MLP neurons of a small language model. Each row is named by its layer, matrix (gate and up: input weights) and neuron, and shows model dimensions 16-111. Each number is 500 + 40 x the weight over its row's rms, rounded and kept within 0 to 999. Numbers have three digits each. A neuron's up and down rows have the sign that makes its largest values positive.
A block is one neuron, or neurons of one layer that tend to fire together. After each block is what it responds to, as a language model described it from the Wikipedia text at the highest values.

L5.gate98:612464480396594535533498506518518483495534519574509514476435556497441467479528429495416526545515543564469481543500502480517525469541475483460562479542519451483522515546540524412518542514418449493516425451518482471506526502485521481485456462467459498552511454486476495496468500489442494534
L5.up98:476504447480532502559501505431518469475473565480470522561533493527485483541532454501473507449552468471525456446474429487450514452483496531488504507590505499489527519457431517589515505413497534447569498500511532555520567499453504535519500523514368626519565522498457612501527573464535510488
L5.gate112:576461536444400446499427485531526534533518506494480465487527487500527466584478467509511446483569540550470480507506525520444498504510495422535475531458458516513466468500505564481425502489455459461546516465530447535516537497451458601451578486459506419554522455537475570478446489526491541573
L5.up112:463483427469547554520493507550518541545446489569390527494500533596526490513571512517503503568474528485563512493550461522463531470429524461565557494512519518519494498585455555503497488501404488496566507540594501497470486484549484592551442485526404536554529478520480487498443537545531529484
L5.gate132:577537512490578500573506459571487434509492537464551468510522559436551476532532576486471474595469559499597457487535455526569507439492525467512503525475582503481434525530518467483520530503457526562527477528474518540412452509465379516518492481517454530477499557474546572566532513517452523581
L5.up132:566502431523503486551541536459473511542421517502469400447495515481530549491453469505515460453510520511464514476520527460478450460489423533486555588438506472539552533537425452506595505491506457481518469462568506509508557537546449502452430541534504479565584514521539561502569502495402414582
L5.gate390:516468471466464470495434524394450437430543523479447525515458556521558480481528476470527489475556473524526453466458564486487452534472545480524461457478581512549485454455509492558503500524441534495498501475455556538480445459483488491469467485482450474563438582447487577513439518523478507464
L5.up390:499475524516489542531498528582489465475557562546476476512497467547548453474551524493493452513529534484478523563473488493469476481527575496484460503511483498466511469539551522530492501505537493503500569536483455529535543488407536568527487467463516483520525530550491481562462594540410568461
L5.gate481:471482474450497518555527459474502459492493484487510522523554485532551536471462547506502523511537495480593495521462519470494590553514530529512471529493478539527399485542489494466505517436423501490563518589524537541474555504529466581501453568498474497519507457512580543506513505522478478487
L5.up481:484567449555530440525545577582451428532486545503478574505418525511513499458484424406513528604461523536545508456559506463534444478456485497489499475469484539478503461541501510443480534482549522537486535572472446481530557547451494496495510525468440408523511510500507561423513495515446487584
L5.gate616:557499421422454589584532534442485509538455591448449546566458445556495474503483550509475496492468470490508541476559525491493522520452585504504577549539508453578562467512468522538463502500464516550487540516471547543558486517412507523442471475481500414589496508435449554511495428451444458532
L5.up616:425510427476512516506510505517505495489533513427492492492499573493532428493447466520512533503474567516568524506500456396584455485406486467453502466533483507423504482461503568481482452488492411453514531488481512569436486484510544508514509491467454466499489525549489485505543489469497503499
L5.gate925:525515528493464561505438519515487513553527504458475540491519457521488501461549475508447534445483483525504448522542526523522455503545459454453485492529521477520479511449504489443533518491468532475511555531547476507457386579430447541470458497468439420465444461544506419487429526529445500472
L5.up925:527510464504533495518429500545480429512481537523457515442549447561518488484538478485492619492535469498493486535516480480477592534455511467505458572567455437552485519461544500442554508543494515447501508490467527490482510503471557552497516489498459454532391539586493498451522491470470506469
L5.gate1215:476530547474503465497567522464529513487479486523501548490434455503531537544476449511512537510540461515485527464575525401430542493500446507447536548437465508410483501479537489484494549541442572529487476539461438414478382600440543509507502499473453537501451520563573544515442517436534457541
L5.up1215:438533432480476501497484498551484570502567488511505500485525529460497540426432485468535540496540504431505580443506474472543506478546430499498494486554519469461431462497466426512501515456530518531532567511542477526504528535451482559478505439444454495419561482471459535412513497477481490521
Description: Middle or final pieces of a split word that expect a suffix, such as quick(ly), slight(ly), thick(ening), high(ly), and degree nouns after "the" like rest, level, power.

L7.gate122:529506463482530495505517482522429493504526533550526530443527481526485535430570472449486494447588487525517589514529497555524490519466403474628480514563491540493551472433503472516572481544502436529515505508482464523523448565460474550430514436501469456530427510456589521568412478432475548466
L7.up122:543457438410515512591496499499571485538419441536530444497487460486530471562486464499546564461488505516456528472419491484502441515477491440477462533426516493555461473513529458469488540438485554547492527527582572465519499518408514453461519481487487505550496482621507451457548530565538445460
L7.gate565:515602528514430557530483518478550519489559523501471546531463562491465596595457484499492525492496501511524489485424509476487531545457457506516506449473474518492455562458510466463496493542530548502465528501513500532496498559552422454547388509476521487507481470499477519503418542474562515536
L7.up565:573490553539484502475452503561454535472491515540530486477541540488458522482519485582519494411456501507535489532492519499508453537568487479474453498475438547525540481542520552513506514525464560573514534535475504488486513480559393514503449508544518486559468427528469528471482516508486471488
L7.gate700:620510499573505558516495547488480500472532505544425417556510478518493508516518414487521553530557423508523493486417551446541498477511456439487471489476548602466435442509453457510519498475531451492420560502610441439463421484533428534462488437549476499496487481518459516431509545477531517518
L7.up700:461568584478618561561535529509515484609485396547551497546413466444449457460501447492510527491542498490503482424465535515527512520496414531490514507461502522555488515512528452465446492498541513522548523478574490490541498501536525520450500510531455528566504563437480521448486418519502463429
L7.gate883:553580518486496516433464462525471581512483450499522554498505478590488521477477515472412529474443553472493465500567556510514543503492533514535564520558480490493486486549478482457555576510538433518529444490504483534415470442509523445502442500508433500481443511439516568488506476484440483543
L7.up883:493504520452500540497549483508525534497493506529478602535477532464498483592511462525539521562540485467492491544514491440523522532533497524524492452405493521576535506564454586520490471519539615476448552518505520555474485457547491497517431421481441505538485505458555579450517522519546487527
Description: Degree and approximation words placed before a quantity or extent, such as almost, nearly, about, over, less than, and most or highest; weaker on based (on) and table pipes.

L6.gate241:445448470460548482553449496576434452443483569486484556518547474475493493550505443524445436490487524576529461478497501477562580486494458504456477491535512475544472577542559405492480575476511497529488449553535538478470436451480560469397506514482476463481513589559569441522568554615416464517
L6.up241:493394458566562498513349408503455512455526551520514541489502512502499500497550471511476445516471438547509437511541478494486524526491503492508479466503525455461527503647466454440482528485487498533491518445537500505469452538521486543449538480539434534502458520542479454506510571539466468503
L6.gate1159:519510483510505447479430496597509458477509527560460536486491447523443537536574454570511490506518514493532489504605536465489558454493534517442422520535559530517486439530472471482583583508485451533568480485490499510456492543483517572475525443463551399534532498560484577500503495520511487442
L6.up1159:558435469446492513594542410479547480493515539504556492542541504469525523480519501542506476444490600488512502552517485500517546492578545566468506485567441530486520551545559508517509492526507473483555462457499492528452523457502505543501441451500483447514463510545496466507438512462521527545
Description: Verbs of getting or conferring something, often a word-final piece, in biographies and sports text: obtaining, awarded, holds, won, earned, granted, scoring.

L7.gate395:544471462506522506484523498478518509562517485510454483528534542429514531509546511548451502471479498511535465532480433538520548486560478503528473375556551442525469519551513398442476534512495475575521481465495546498559537515535503429462467504500520528525476574475475480533478556479520492542
L7.up395:529510479487542436419501536506502544573488580511494450471548490608535507522545443541486526517499570504536541574459498447511508453551516485472492567530434529573467516560524494509459504532547502497493557542474491468483507455533424465449566489518497414477538499517566476460500509575490472471
L7.gate640:457529524489492493452536508486497523488506452454448529517568587437593543504470533459471546477497479488524477514446471504494528416499492523412504463498505511463511512558494521458468537489519586494475486478528438526512490417581501498513481476539506459502508509435480476466527494445499492510
L7.up640:511457562531503440502486460556505555477497498482482567492557584507569505446556461542506494601470458473532523472512575455469478498476413480468518471504514519385418457609522593513501484502454516439541551551547476537563511438481417526456474482525498447519449555466562445571593510495509520476
L7.gate670:504457463490468516499483466559553567609467585421519515476497429508511584464475481538493485448473509448485462462486518502483500527509475438480462550555456548516438519584508517476504510529446508448522500505527517521469511474430454493468490472518481491472477521447529486463487547502489446544
L7.up670:499472533558515473518536498508444511581545524400482417468518461528542480494473523509477448532546516492495470538514537511509475523533485512501513525521507612497439478560497577445506509512419435512563509522502441537519561526518464508539492479505497493441507462535542425483501494478442464562
L7.gate725:524472479479521524595431494497508484478451429457512487566499494392574529566501522549434548552447518511572523532458475565490518444548578545482436447501561459480495475498533563489493504467522507538562532549534456525502495476412435511525498507496494451429486491559521553493511497483523539562
L7.up725:439528488502455439514487493539556532555496503502519406533474456472525538483473471519481488511488543459577469434518523464505482518504495523535473534603451489559499545534506621478555517542449487550493519497518497518489548436431449485507471490494549503458477444547593478543531482557545499538
Description: Word-piece tokens that finish or continue a split verb stem after its opening fragment, such as ass-ess, as-ks, car-ry, prot-ect, repres-ents.

L5.gate235:509529569508545480508433534456546433498489553473490453516574588451516505519477547534491533453474570474555522487570557531459494527452517449518490444519515482558509527474539536523478523447431475499563482499505498581496465481489474500465478466486465452434437596470497501602509516507537504520
L5.up235:524523529452520509444477470539528444510489503494495498479521526531504543502485456508551577529448525503542530491418542523521509516389511514431569455456512526512442516524524573556480496491447488495542540499566491543477498524517514471524516474516485470534525563514418585522517532538525458507
L5.gate267:426457471490488494490473547425514548525508513463523473524528471408520483530459584500492548537531573495559419459537471451490482493456524455465478486506418475504529473474461517506497524564450507538458494483524527514380464461491466532468540467566518493491489563474549448465524461497513564456
L5.up267:496541554545420468470425535426422448507500534481522513475547613521525553525487490499494518522462574474529500454501506488516516482530495460509481468497489493531563466532521480565508474518494488539543508471462487496518467482502615554515590510501460509526549508494498459412507505515469570500
L5.gate406:495438510520411416470429426459427453522483548574471505458502457467497541448488461501461525500413507501535545518478520512583510484520486490549480515446590483461483462511541511516484539491475509498513478499455462479463483479510482509514468504472511494525520488511516488448463510492488561526
L5.up406:513484471529508433569472448576493501515544515492556506573601440487498402470537500523465507468533485530529457482510491479495462607513496457573430446493508489471441513494554476416536522483529416508533504435518491496477535437549469517533463449513552445612531510492520506528474554466520521455
L5.gate694:482474506524520489521476464546516491558508577482505550464444478480503529490483504519444462552503489563533570431583421444503509484539481470527504491520433564472495427496548494535523519531523462516503554481526461510491452507467502557511509494498466446550476505500560492493439557508446539500
L5.up694:455513516424491545456534501502471520503531510481418527528493543499539530461453490474493481483519494507456469444512567488478519511441493529480550556483444592489496481525504569471474545442586522489513521434537524545491543567390442560519514484473485461463490452544420470514520480476503487504
L5.gate716:469579562417537440444510562449474519528582508495533474505461465492532501465527542445467492481492549515576514451569500517532530494480481527466483455492562511502487530504509562493414516631554500469492455507505551504469506462461416476460518506495524408509519519450564495485477464447489517442
L5.up716:483526521520494499501442438554523526496528521527509572484499524521450415516469529505491501490526502484455524438471479482466513484457477463506482508528488469505391506533562539475471569526529517461483560466516510454451529507519497504531458503518512471588589510429546533448505502526535549505
L5.gate829:558449530497514444457494528473541482512486468463405475514552568583505509478558572544500546488429480543530478448462426514520503441630487530488502484491561487510472495518501591506477426466473470460464490471531520436417467521460442533466560454473475509482449547528565536534521533529509486476
L5.up829:495495461460531476416462495435551441517443513434542508560442508567485452478540469494497480579496489502556459510515566537548514509459590557543493504528588491485444510514508537566510517492480497479494460539515554523561501492405498490538508473542527442525522522489465465492422489452526597479
L5.gate944:596493479505557490443520542518513470484482556475434522531555539466546487479495527509432526572425522495490447522505520535526514487489566534486537504558508526444480533467540553516440507519464544523430505500522493484433506497464397542533470424481565451573435491479491433489481440499516472506
L5.up944:585479494459566512454545532507416453555395510485442438552494535571492514484475481515486433460468500491480549467488456483486492534492523545505467396512519433515537507540463522536527523550492493522511504451481421420491465479528498511456518417490459489539547538466525422533465420490494519497
L5.gate1035:553517469515487578545520506468533435532506493442471476454502438485556474518529503547422546496497495474534499483471520505465524481503474448466483431573506534485460539476536488440503528501422510598537525579498489508476416495444517514533516539531567454592493529499608524483447566493544561552
L5.up1035:477503486505440526436512466516499471538513564430474461509528510442442559510533497529476500549545511521542492536496480480501458558499535492492476465493539554563446500552559544470432532488457536501547482529470533485430553478453469513504436520513491509506568498464552504562481561497493543557
Description: Final piece of a transitive verb split into word pieces, such as ord|ered, prov|ides, overs|aw, usually just before its object, plus whole verbs like used, supported.

L6.gate357:503484429531499536506445466496483524483528540489492446505477510523513530548456495476458485521526547475511475476543521454494507444486465496428447457543552498483444561541561542494547571491477421474611577476503529509467487585461505602527462537513514505444538522582476496473531518513435570495
L6.up357:478403510489548523563509470538496429513502470467562471451500478522468467466504529508453511491510468447518486550435510493500503458465511419425503493509545520501495478521516577488528500410432502408509547478529545546481474458459536530492477491472457468470570481462481490494444535541450504522
L6.gate798:507526552451483498445487471527435523510498517521486482526516530518504534471463373436467531450523532559567523507442529531534532503444404586542509521510446516529455502486503446496536536448516480499502535504481521538423505533506500444491534477535519481539452443533540470480466588575528420524
L6.up798:527508507459527574486475455459451510479488500480505530488627526517479495503447447470499488553454482518462461450489530541493504535462525488523515520529590431553515485582509507495419534532430511479550506475534500512482511585530526443512459528466515492493488509529421517582505493549475506571
Description: Adverbs and adverb endings of degree or manner, chiefly well as in well-known, very well, as well as, plus -ly and much.

L7.gate109:535532587535491570516554469502415479466552588470461467461448551498457469495510490529431481509568429576529476521503493534486451497517421507559539503522469540496542446502525478476506573478545546499495462461471489482530449462494518505540542504526572464558496480439509514553424441472473552464
L7.up109:478509556496462568455519467527545418465452493533463520438475508556460545550473360550538511458433484450505485473483511611590452561533480530466449438482528469563526511583473516493554508482496519494426529486548540464566472495500485420513437479533506478528529455486476494571484463458481550463
L7.gate710:570430585529445489535468502537507466428605556471454529424504530524530521511415436520499469492434508492491585480498447490450441489451569481597556415482497530464430431506539510506479541573521507455456534495530570536499457468523510513474512460464533509498455544516505545524500599550565528433
L7.up710:489482487537538543525490494529496489500501520488392511582492547507504484551489504516461545487525467526553524466474547578444536495469450521490464488525521579477546427601552474515538469532513518576445540503474485518554478496491378551524522589473435533469504498532467539518481555586530491522
L7.gate962:455438561517505462521455491490447450472536561501530556546484465483464504573496514549493521491533550490466472496582497505494486490464535510480501528472545482521504496518510483530522530517434445510530537497500487504532525455536470586522541493518566547487467504456482473514449477571497554448
L7.up962:599419516558553475586619522489547434520434439499503476541558534500506504455490443508498511459470526490508552483579540517524519429566487549448501534492523505545530526490500530467555534478447435544469512514553563541433489590470529512484489472459425454507516432457479469474523550563487549512
L7.gate1035:488477445451486533520498534448490526439473625564465512553510514524462561535479486508451501506520533477548462510519453517543454432512499471481465394548501422529617426460530491529510510440492484465499426519517589537506488489512577536459454460485502434538459496479563587531548483494517483470
L7.up1035:504446469546515517497521511492496467482497505522506440493469510501451405433503466504550441474476555543536482409511531477462547581474494459499500509468445457585487471527442487467468519556516434521423541542493511529453393499542548542520513410470471537481548441433634471501486475469510604471
Description: Fires on medal words (gold, silver, bronze) in sports results and on the dash in season spans like 1986–87 in stat tables, plus scattered year digits.

L5.gate229:531439538489469443521467510481487485513468518540374469516505539510493451441529512459491567492502482537491532471557483496463514503522549424510559445475491492523456381467524451486423526473511499417521465576538543403543412484485508469480441482423474475450506483563574467490487593460545424464
L5.up229:486500497460392489449513465471502487540526454462582506487512449450521520549481493506511532501508549477487487509472564538553400497497505470478600453493535489544449498520470548494486497448491457462484496488501527497468524489486536466485510470451449542466524576484589504441436516477481498506
L5.gate275:510426548539499512479463498472467461449487528491486500519502525437505487550510546469450535619521524557524562542445501500476410522491474504507453509507548511519471529475473464473456615499534494514554490536496507498567528470522553532476492490472493527538521527534518498509555454580478511518
L5.up275:429514563491499448565452510565479510543503584470505504480455529445470447465407446544495511569516536525483459568464497452546466452457456576511534481454492429600561448492485548482458515490529509510523487475492501579524575500499473501488484473582568459569532498540465509468495497473587444483
L5.gate455:458510497500523491498537434493537464538565564502525478453461511466486551496504468453508486489575395515536563440535447502453499512549525417502515483544475513469476498564477512486533546462496458435474512497501520432517498498512502485515483542480477449520428458557531495472521413493528547584
L5.up455:561504489450507486466530445527494506520502490502597480555517559462471459477515572527486439477553540503488474517575530448463429542423473511481553428462470464431503508521496519473492498460513524480538460502479536554544493476432569550441506482473559555498491468549469491456504536474491456463
L5.gate557:527528598512466539537444442517472533487526534523422463544488543527519529481501496422496508487538506464502453486480546506572508564564546499486489462519460520488457429530504534468464447460523502455583489496454523493505500456511476507504429470498561484505474434465544475575457472502445521513
L5.up557:520437484460494455465520414524474512495533489531526516520548527474493506506535470479492535499471463482429504571527529579527495548501491516483459570549507552473431502531517517455544523492527558501530547491422541503543491389612532528581448597485571494579471453412471541544447454520463511546
L5.gate654:477514578424465544495461510458578445467554540549450471487486460470506457462410539578431510484512543464505466478503457434491464467462532456508509461536485530482518475527629529461468500537537440508533560450514517493469472493498519507508419432492501464488493452489580479573492458589509497450
L5.up654:534443524507482531480478492590445539517519522550419491521504453495519464556396483474497511527440453554481558482529544555541520478566510477514448514522572460442513493500442488456438491432461485539532445510477503478521452462538514501486468513441558439509412526473529425563502477484435505473
L5.gate927:458522516525530553477496484499383446537469586517418512575501516487469501471452500425477477493510444551512534434470500505554494449479476512441565450566575503486545573491548488437494480573512504493490467466498536425508559509519459485515504522529509493470473521507525533533448462529519511506
L5.up927:475432585478481446515481500436567464565558589551449488520490499531548475535471485573523462582530500508558553502477532432463485450534547489538458435476501479466496516456520539468505561536501507551533520423524532563461518463490524465518589508476528522483541559527538461502464533487513581531
L5.gate942:491441528418494476578534556481491499508446475471479489499523520465483469537472548518498493536544520524518512435480532468521546540464523468491489504477505497440476451516478504484463475548503567483498500499455535513444438518462517544437496502482506509511483566498498540472482500452490501457
L5.up942:466526464422436405550519499519525497501491538480485507475536498517533528504489546469491558422488575510541525577492500541563469510528426521491527495451476555534412514554489492541464516518495535534519468480502620497533411461477488450511563554545463429453551487486538472516454459596475439443
L5.gate1033:502555573470390490540468505368498519524499519431536490479510522410555536474535505503471519525548485483563534520520528505509520546537519441531502508462500568491439485479496532524465588538532539505488512512500481567439534507506541501456474559561503473476430456528479464442443467487488516557
L5.up1033:503531530434541524518507479456544475530513424459453503571427488483523554412508443458514430536464457535474540464534490517529536500535523535510477438434567463505595524524507530500522458505574442476482471489468404506552501574487449470422469487468487537505508470537532440584547464466503513511
Description: Final word of sports competition and organization names, mostly final, Cup, round, League, playoffs; weaker on institution names and word-ending pieces like -ual, -ord.